python train.py --d_mlp=2560 --norm_place="pre" --positions="rope" --rope_fraction=1.0 --attn_scale=0.125 --init="uniform" --init_std_qkv=0.0201 --init_std_up=0.0201 --optimizer="adamw" --lr=0.000803 --beta1=0.9 --decay_shape="linear" --batch_tokens=[131072, 262144] --seq_len=512
MLP neurons of a small language model. Each row is named by its layer, matrix (down: output weights) and neuron, and shows model dimensions 474-601. Each number is 50 + 10 x the weight over its row's rms, rounded and kept within 0 to 99. A neuron's up and down rows have the sign that makes its largest values positive.
A block is one neuron, or neurons of one layer that tend to fire together. Before each block is what it responds to, as a language model described it from the Wikipedia text at the highest values.

Score dashes and word-internal pieces
L3.down1279:56 33 56 50 33 43 47 53 54 55 60 22 51 44 35 43 62 58 47 53 59 62 40 52 47 37 55 34 51 47 58 52 46 47 33 55 63 47 62 59 41 50 43 44 60 50 58 48 56 42 56 68 61 66 50 40 66 38 56 51 53 58 43 60 53 47 44 43 53 44 43 40 53 62 42 53 39 49 50 71 60 51 56 55 65 46 41 40 37 55 46 61 45 49 44 34 49 62 41 38 26 30 39 42 53 51 38 61 54 59 53 43 54 38 55 46 39 69 43 33 47 33 66 66 34 56 45 57
L3.down1585:57 38 64 43 62 50 57 34 59 48 61 48 47 54 42 54 49 64 68 53 64 55 56 38 24 70 53 51 47 64 60 48 40 47 70 58 58 40 42 47 63 48 55 64 53 59 45 58 36 44 62 53 50 50 30 43 45 36 45 51 66 61 54 49 41 41 58 38 33 46 44 16 45 65 45 56 41 53 49 37 59 68 36 47 57 65 55 40 59 50 59 66 46 51 54 47 42 32 51 29 65 68 35 45 29 37 53 43 41 45 61 44 33 45 61 45 48 58 36 53 59 49 65 49 55 49 53 62

Field and section separators
L4.down40:39 47 43 49 62 49 60 44 48 53 38 48 31 40 56 45 45 65 52 40 63 53 62 39 43 52 37 57 36 53 47 44 58 51 51 69 56 34 58 45 47 43 51 46 46 65 56 37 50 32 50 45 60 54 49 58 77 49 50 48 51 57 45 20 51 46 64 56 41 46 38 30 73 65 60 54 55 64 51 49 52 40 56 53 44 53 54 31 67 58 50 50 60 48 49 62 58 51 59 45 45 55 33 52 54 52 77 47 50 42 44 69 46 37 73 46 61 33 57 53 48 55 35 36 37 47 47 53
L4.down259:55 32 41 64 55 65 60 69 47 26 53 49 37 55 51 54 49 51 43 34 58 49 41 60 46 40 44 53 42 48 49 39 35 44 60 48 34 52 42 27 69 59 55 39 41 55 39 53 48 53 52 58 49 42 38 31 73 30 72 42 50 55 45 40 34 47 53 35 52 41 49 42 59 62 59 49 56 40 54 50 59 47 47 45 43 27 58 31 49 49 63 54 45 29 60 71 50 58 67 54 49 52 40 44 42 59 53 36 67 42 51 58 59 46 52 48 61 67 79 60 50 41 53 42 40 57 45 55
L4.down1221:35 54 60 52 58 65 47 60 57 49 67 53 71 57 58 51 36 50 52 44 49 44 46 34 49 56 39 49 54 36 32 29 30 49 52 35 58 39 34 50 67 59 29 30 57 46 53 38 44 69 51 49 45 50 59 33 63 50 67 53 58 49 58 59 55 33 54 53 56 37 52 44 68 61 54 53 52 44 52 48 41 44 31 66 46 59 53 37 54 50 54 52 60 64 50 44 46 39 52 49 40 39 58 50 61 40 60 53 45 48 49 47 69 53 50 38 55 39 50 52 63 36 44 49 47 55 35 41
L4.down1695:55 53 59 50 54 43 44 57 53 40 32 75 53 58 32 60 64 54 42 48 30 36 59 60 48 45 48 47 61 42 51 70 71 53 57 53 38 50 57 68 51 42 49 49 51 51 53 60 58 40 47 42 39 29 35 54 60 53 54 50 33 37 58 49 59 46 61 37 52 51 52 48 57 60 54 64 59 57 53 65 61 46 57 37 59 53 37 42 32 53 49 24 37 38 55 63 48 47 57 52 43 54 57 49 67 61 45 42 39 37 43 63 57 48 64 58 49 57 51 64 58 52 53 50 36 46 55 62
L4.down1791:63 53 52 42 61 49 44 46 51 63 58 54 56 51 46 46 28 55 52 46 53 47 62 62 54 48 64 38 36 39 48 45 54 58 58 74 48 42 33 46 46 39 77 59 35 30 28 42 50 36 54 37 58 51 55 47 43 42 47 57 39 38 56 42 52 41 56 46 48 42 55 44 51 47 38 46 63 58 54 38 70 49 49 50 44 63 48 47 54 62 40 51 46 63 63 48 35 50 47 44 47 43 51 50 33 45 59 58 64 48 57 62 60 50 72 32 59 36 75 44 78 63 60 44 46 46 32 30
L4.down2223:41 51 50 48 51 51 51 58 59 53 43 48 61 58 58 33 37 65 59 39 41 38 36 45 36 55 52 50 43 52 27 49 51 53 40 62 59 35 35 68 55 46 39 54 39 51 56 46 51 55 32 46 43 46 51 39 54 59 70 62 41 43 47 63 60 67 42 59 65 54 60 44 40 52 51 60 54 48 54 58 51 56 49 47 67 41 61 39 60 49 53 46 41 48 39 47 35 61 59 42 30 57 48 62 42 33 54 47 46 36 53 44 46 53 51 53 52 50 66 59 63 58 47 41 45 48 32 66
L4.down2434:45 35 57 54 57 45 67 45 49 63 58 56 40 56 45 54 73 37 53 45 42 63 44 42 42 49 46 55 25 55 52 46 64 40 52 46 54 49 52 48 54 60 31 64 46 44 43 40 47 47 50 43 53 47 50 42 53 61 59 52 74 62 38 36 56 44 59 58 62 43 39 57 57 52 26 35 48 76 40 56 55 58 37 47 44 56 56 50 53 50 64 52 52 41 44 53 48 63 58 52 46 57 63 48 52 49 64 54 50 36 41 48 35 52 52 36 41 65 57 56 40 56 46 54 52 49 34 48
L4.down2534:33 57 43 52 44 55 75 43 58 49 46 50 52 51 42 64 57 50 48 56 56 46 36 46 52 44 54 48 46 57 49 45 28 67 51 49 48 46 49 56 41 45 67 43 65 60 57 50 59 57 51 47 43 60 66 64 49 41 42 31 50 51 47 53 40 55 52 44 51 38 41 56 34 37 36 34 43 55 54 67 40 58 33 56 27 59 52 56 40 33 50 45 42 72 45 47 50 36 48 47 49 54 49 61 64 33 39 50 34 55 26 44 50 70 56 31 47 34 54 54 65 25 56 66 43 45 53 47

Sports venue and stat tokens
L3.down883:66 48 41 49 52 54 54 43 42 50 54 41 70 64 48 48 66 46 47 50 47 59 63 46 41 45 46 48 51 52 44 45 51 55 49 47 41 42 64 56 57 62 55 49 42 53 53 54 58 38 48 43 43 48 52 57 54 42 43 42 71 50 59 45 35 57 42 65 34 54 53 53 53 59 55 40 60 55 52 26 43 62 42 47 63 52 58 38 38 45 52 45 47 41 56 49 44 49 47 64 61 62 40 30 35 50 48 46 64 31 54 27 37 37 35 48 47 44 35 63 59 26 51 57 50 50 49 63
L3.down2279:22 63 22 47 54 52 58 72 62 49 51 38 43 49 49 62 54 52 62 41 48 51 44 58 36 49 66 45 55 52 43 38 62 49 60 59 26 47 33 48 57 58 40 59 47 56 60 49 62 53 31 56 69 53 49 51 47 74 44 40 43 54 65 63 62 48 55 53 43 56 44 41 35 38 36 44 45 64 57 55 42 54 46 45 67 53 61 50 48 38 50 42 57 45 63 37 57 40 62 52 46 53 55 39 45 61 48 67 53 52 56 32 66 53 46 42 33 51 43 66 39 31 60 50 41 57 62 38

Word fragments and table pipes
L5.down62:45 54 59 74 53 42 71 68 64 62 57 50 47 52 56 48 43 49 46 43 63 59 66 33 50 22 65 46 38 52 51 53 48 66 38 20 45 56 64 42 45 54 58 76 49 59 58 59 64 70 50 46 42 49 37 53 46 48 58 59 29 40 58 55 53 41 47 51 50 53 59 48 46 66 48 39 48 46 45 48 49 47 47 39 48 29 61 52 38 43 48 60 50 44 41 30 53 58 67 66 50 51 55 34 55 60 74 47 49 55 63 43 56 39 31 41 40 45 54 41 63 51 45 46 63 52 54 38
L5.down829:58 55 52 43 41 58 46 55 36 33 60 54 68 42 39 65 60 58 55 58 54 59 59 46 57 62 53 63 48 56 51 49 71 54 54 65 48 42 53 41 61 37 46 55 45 45 44 43 65 58 40 30 40 47 36 41 59 32 49 54 32 45 37 52 44 53 56 50 62 55 64 55 41 50 44 53 55 53 47 43 50 46 43 46 31 65 42 39 37 53 38 36 58 41 53 32 59 41 61 42 43 53 49 42 47 63 13 50 42 52 53 49 63 66 45 47 44 58 36 46 55 51 52 36 58 41 48 56
L5.down1875:38 46 64 52 40 60 57 58 54 37 60 64 43 49 62 65 55 48 55 68 67 48 70 60 48 35 55 45 43 56 43 60 52 51 37 36 46 58 43 49 57 69 54 56 50 58 50 33 49 43 49 53 60 55 36 40 65 52 74 47 59 36 37 45 47 40 44 46 59 26 56 59 47 68 41 62 53 37 41 61 46 59 51 47 56 59 50 49 49 52 60 53 40 60 47 46 73 51 63 41 67 44 39 35 23 46 50 36 43 63 40 45 48 41 54 45 44 62 35 64 52 51 39 52 56 49 44 39
L5.down2354:67 45 62 38 42 45 60 57 46 55 43 67 52 49 49 49 59 40 51 50 53 65 55 40 71 38 51 47 45 60 45 43 33 49 52 63 48 52 59 28 59 56 49 58 66 53 66 35 46 51 48 37 47 42 57 32 59 62 60 50 46 41 30 66 45 43 42 49 39 60 57 51 57 63 65 31 55 50 44 55 60 58 45 43 47 41 50 66 54 38 43 52 41 45 55 51 39 43 48 58 55 45 64 66 51 55 48 36 37 71 49 34 58 41 54 62 29 46 50 59 32 53 51 74 51 62 45 53

Mid-number and mid-word pieces
L4.down479:56 42 62 61 38 44 59 56 48 35 51 51 35 47 48 38 37 45 44 47 44 42 51 53 37 52 62 43 55 56 58 61 47 60 50 64 56 53 55 40 49 50 30 48 44 52 70 57 68 45 58 59 62 52 64 56 66 43 61 41 63 54 56 53 35 53 50 41 48 73 65 44 62 48 59 64 51 44 52 44 62 48 42 61 50 38 61 70 53 34 33 62 36 46 43 28 66 45 42 42 51 40 52 67 31 50 47 46 48 58 40 43 46 69 48 46 56 39 49 64 50 40 53 46 42 33 36 32
L4.down800:62 51 59 52 61 63 51 56 60 51 45 60 50 61 55 68 33 52 50 44 41 35 47 40 53 70 63 65 37 43 43 40 48 58 50 64 44 39 76 50 41 57 59 44 61 42 61 68 54 66 64 56 39 36 61 24 45 33 47 44 57 40 51 46 63 49 47 45 46 44 46 50 65 44 59 45 46 55 37 50 51 41 40 67 55 41 45 29 51 53 51 66 49 46 56 58 69 56 48 58 33 48 35 50 47 48 53 69 57 62 45 47 31 58 59 60 40 62 54 54 33 56 56 33 52 59 58 46
L4.down996:50 61 49 54 31 58 64 38 49 60 42 53 54 62 61 46 51 47 36 54 66 67 48 52 42 40 43 36 63 24 47 61 59 59 62 38 52 46 57 52 66 64 55 48 55 47 35 49 64 41 33 47 38 57 43 29 48 51 48 34 32 45 40 62 47 48 39 59 33 42 50 58 52 50 65 49 66 44 60 46 54 52 61 57 56 64 59 28 56 70 52 49 48 41 48 64 60 49 50 56 56 49 51 52 47 54 55 46 54 44 35 54 45 50 53 42 50 43 60 49 40 55 57 64 48 44 46 55
L4.down1328:45 41 49 48 49 30 49 57 47 49 39 52 62 55 39 45 47 46 52 44 45 50 47 57 66 46 46 61 37 32 56 54 51 69 48 59 67 51 58 54 53 58 60 52 49 62 55 46 58 46 43 58 58 38 67 52 54 43 51 46 60 59 56 46 60 45 64 41 57 46 55 33 40 64 53 57 37 55 78 58 34 41 56 46 51 45 52 58 54 47 46 70 45 55 46 53 51 47 54 63 41 40 59 37 56 47 49 53 62 47 68 47 65 50 39 56 45 43 59 59 40 69 46 49 56 45 35 45
L4.down1441:56 42 38 60 54 64 56 54 54 48 33 66 37 48 37 45 58 62 38 42 37 57 38 46 60 54 56 66 36 48 36 46 53 53 66 49 39 67 44 51 67 63 58 56 52 40 51 58 51 37 69 52 62 45 51 60 50 43 55 56 39 64 56 43 39 56 43 42 29 44 47 51 38 54 61 58 55 35 57 52 58 52 42 60 67 49 36 65 47 37 30 40 45 44 44 55 53 58 45 36 26 38 34 57 33 44 31 60 52 56 56 28 63 56 50 63 56 51 43 17 41 48 66 41 58 47 67 56
L4.down1774:45 50 48 50 39 37 32 42 56 67 45 73 58 56 60 63 41 63 52 56 44 32 35 54 50 63 35 55 51 42 54 38 56 69 44 47 75 37 46 54 35 50 54 41 51 50 33 67 67 51 54 52 63 55 42 48 41 47 46 36 53 74 42 52 49 42 61 52 51 50 42 58 46 56 52 84 67 38 54 56 53 61 42 64 55 54 24 45 60 44 57 29 46 41 46 39 43 48 36 54 71 53 42 51 49 47 49 64 43 54 50 49 62 58 48 56 37 55 54 67 50 50 40 52 55 37 51 40
L4.down2206:41 65 65 47 55 61 35 51 49 59 56 60 46 66 38 45 43 50 64 54 40 44 23 52 60 44 56 42 42 54 31 61 50 47 44 40 50 43 43 46 55 67 50 46 57 35 52 61 57 51 54 51 58 64 41 37 50 36 47 44 40 56 52 38 57 45 60 47 35 43 49 59 51 41 45 51 47 58 53 52 64 47 51 41 61 55 44 69 40 62 61 48 23 29 52 41 43 67 51 52 39 62 58 35 46 45 48 50 53 75 51 46 38 55 63 54 50 54 44 51 60 59 55 55 44 45 44 31
L4.down2339:54 52 53 63 41 38 39 50 42 57 40 46 55 51 46 40 44 47 49 41 57 59 37 41 53 51 47 50 52 55 38 45 47 56 65 54 44 51 52 52 50 50 55 41 31 54 45 39 57 36 46 41 35 64 45 52 53 36 45 38 37 39 26 56 47 62 56 34 42 55 43 34 53 56 63 57 31 58 62 51 57 40 68 42 49 50 40 64 47 49 55 53 50 61 61 54 34 64 48 47 57 52 35 57 29 57 48 56 54 45 58 55 49 37 53 39 56 48 57 30 45 56 56 40 52 64 67 62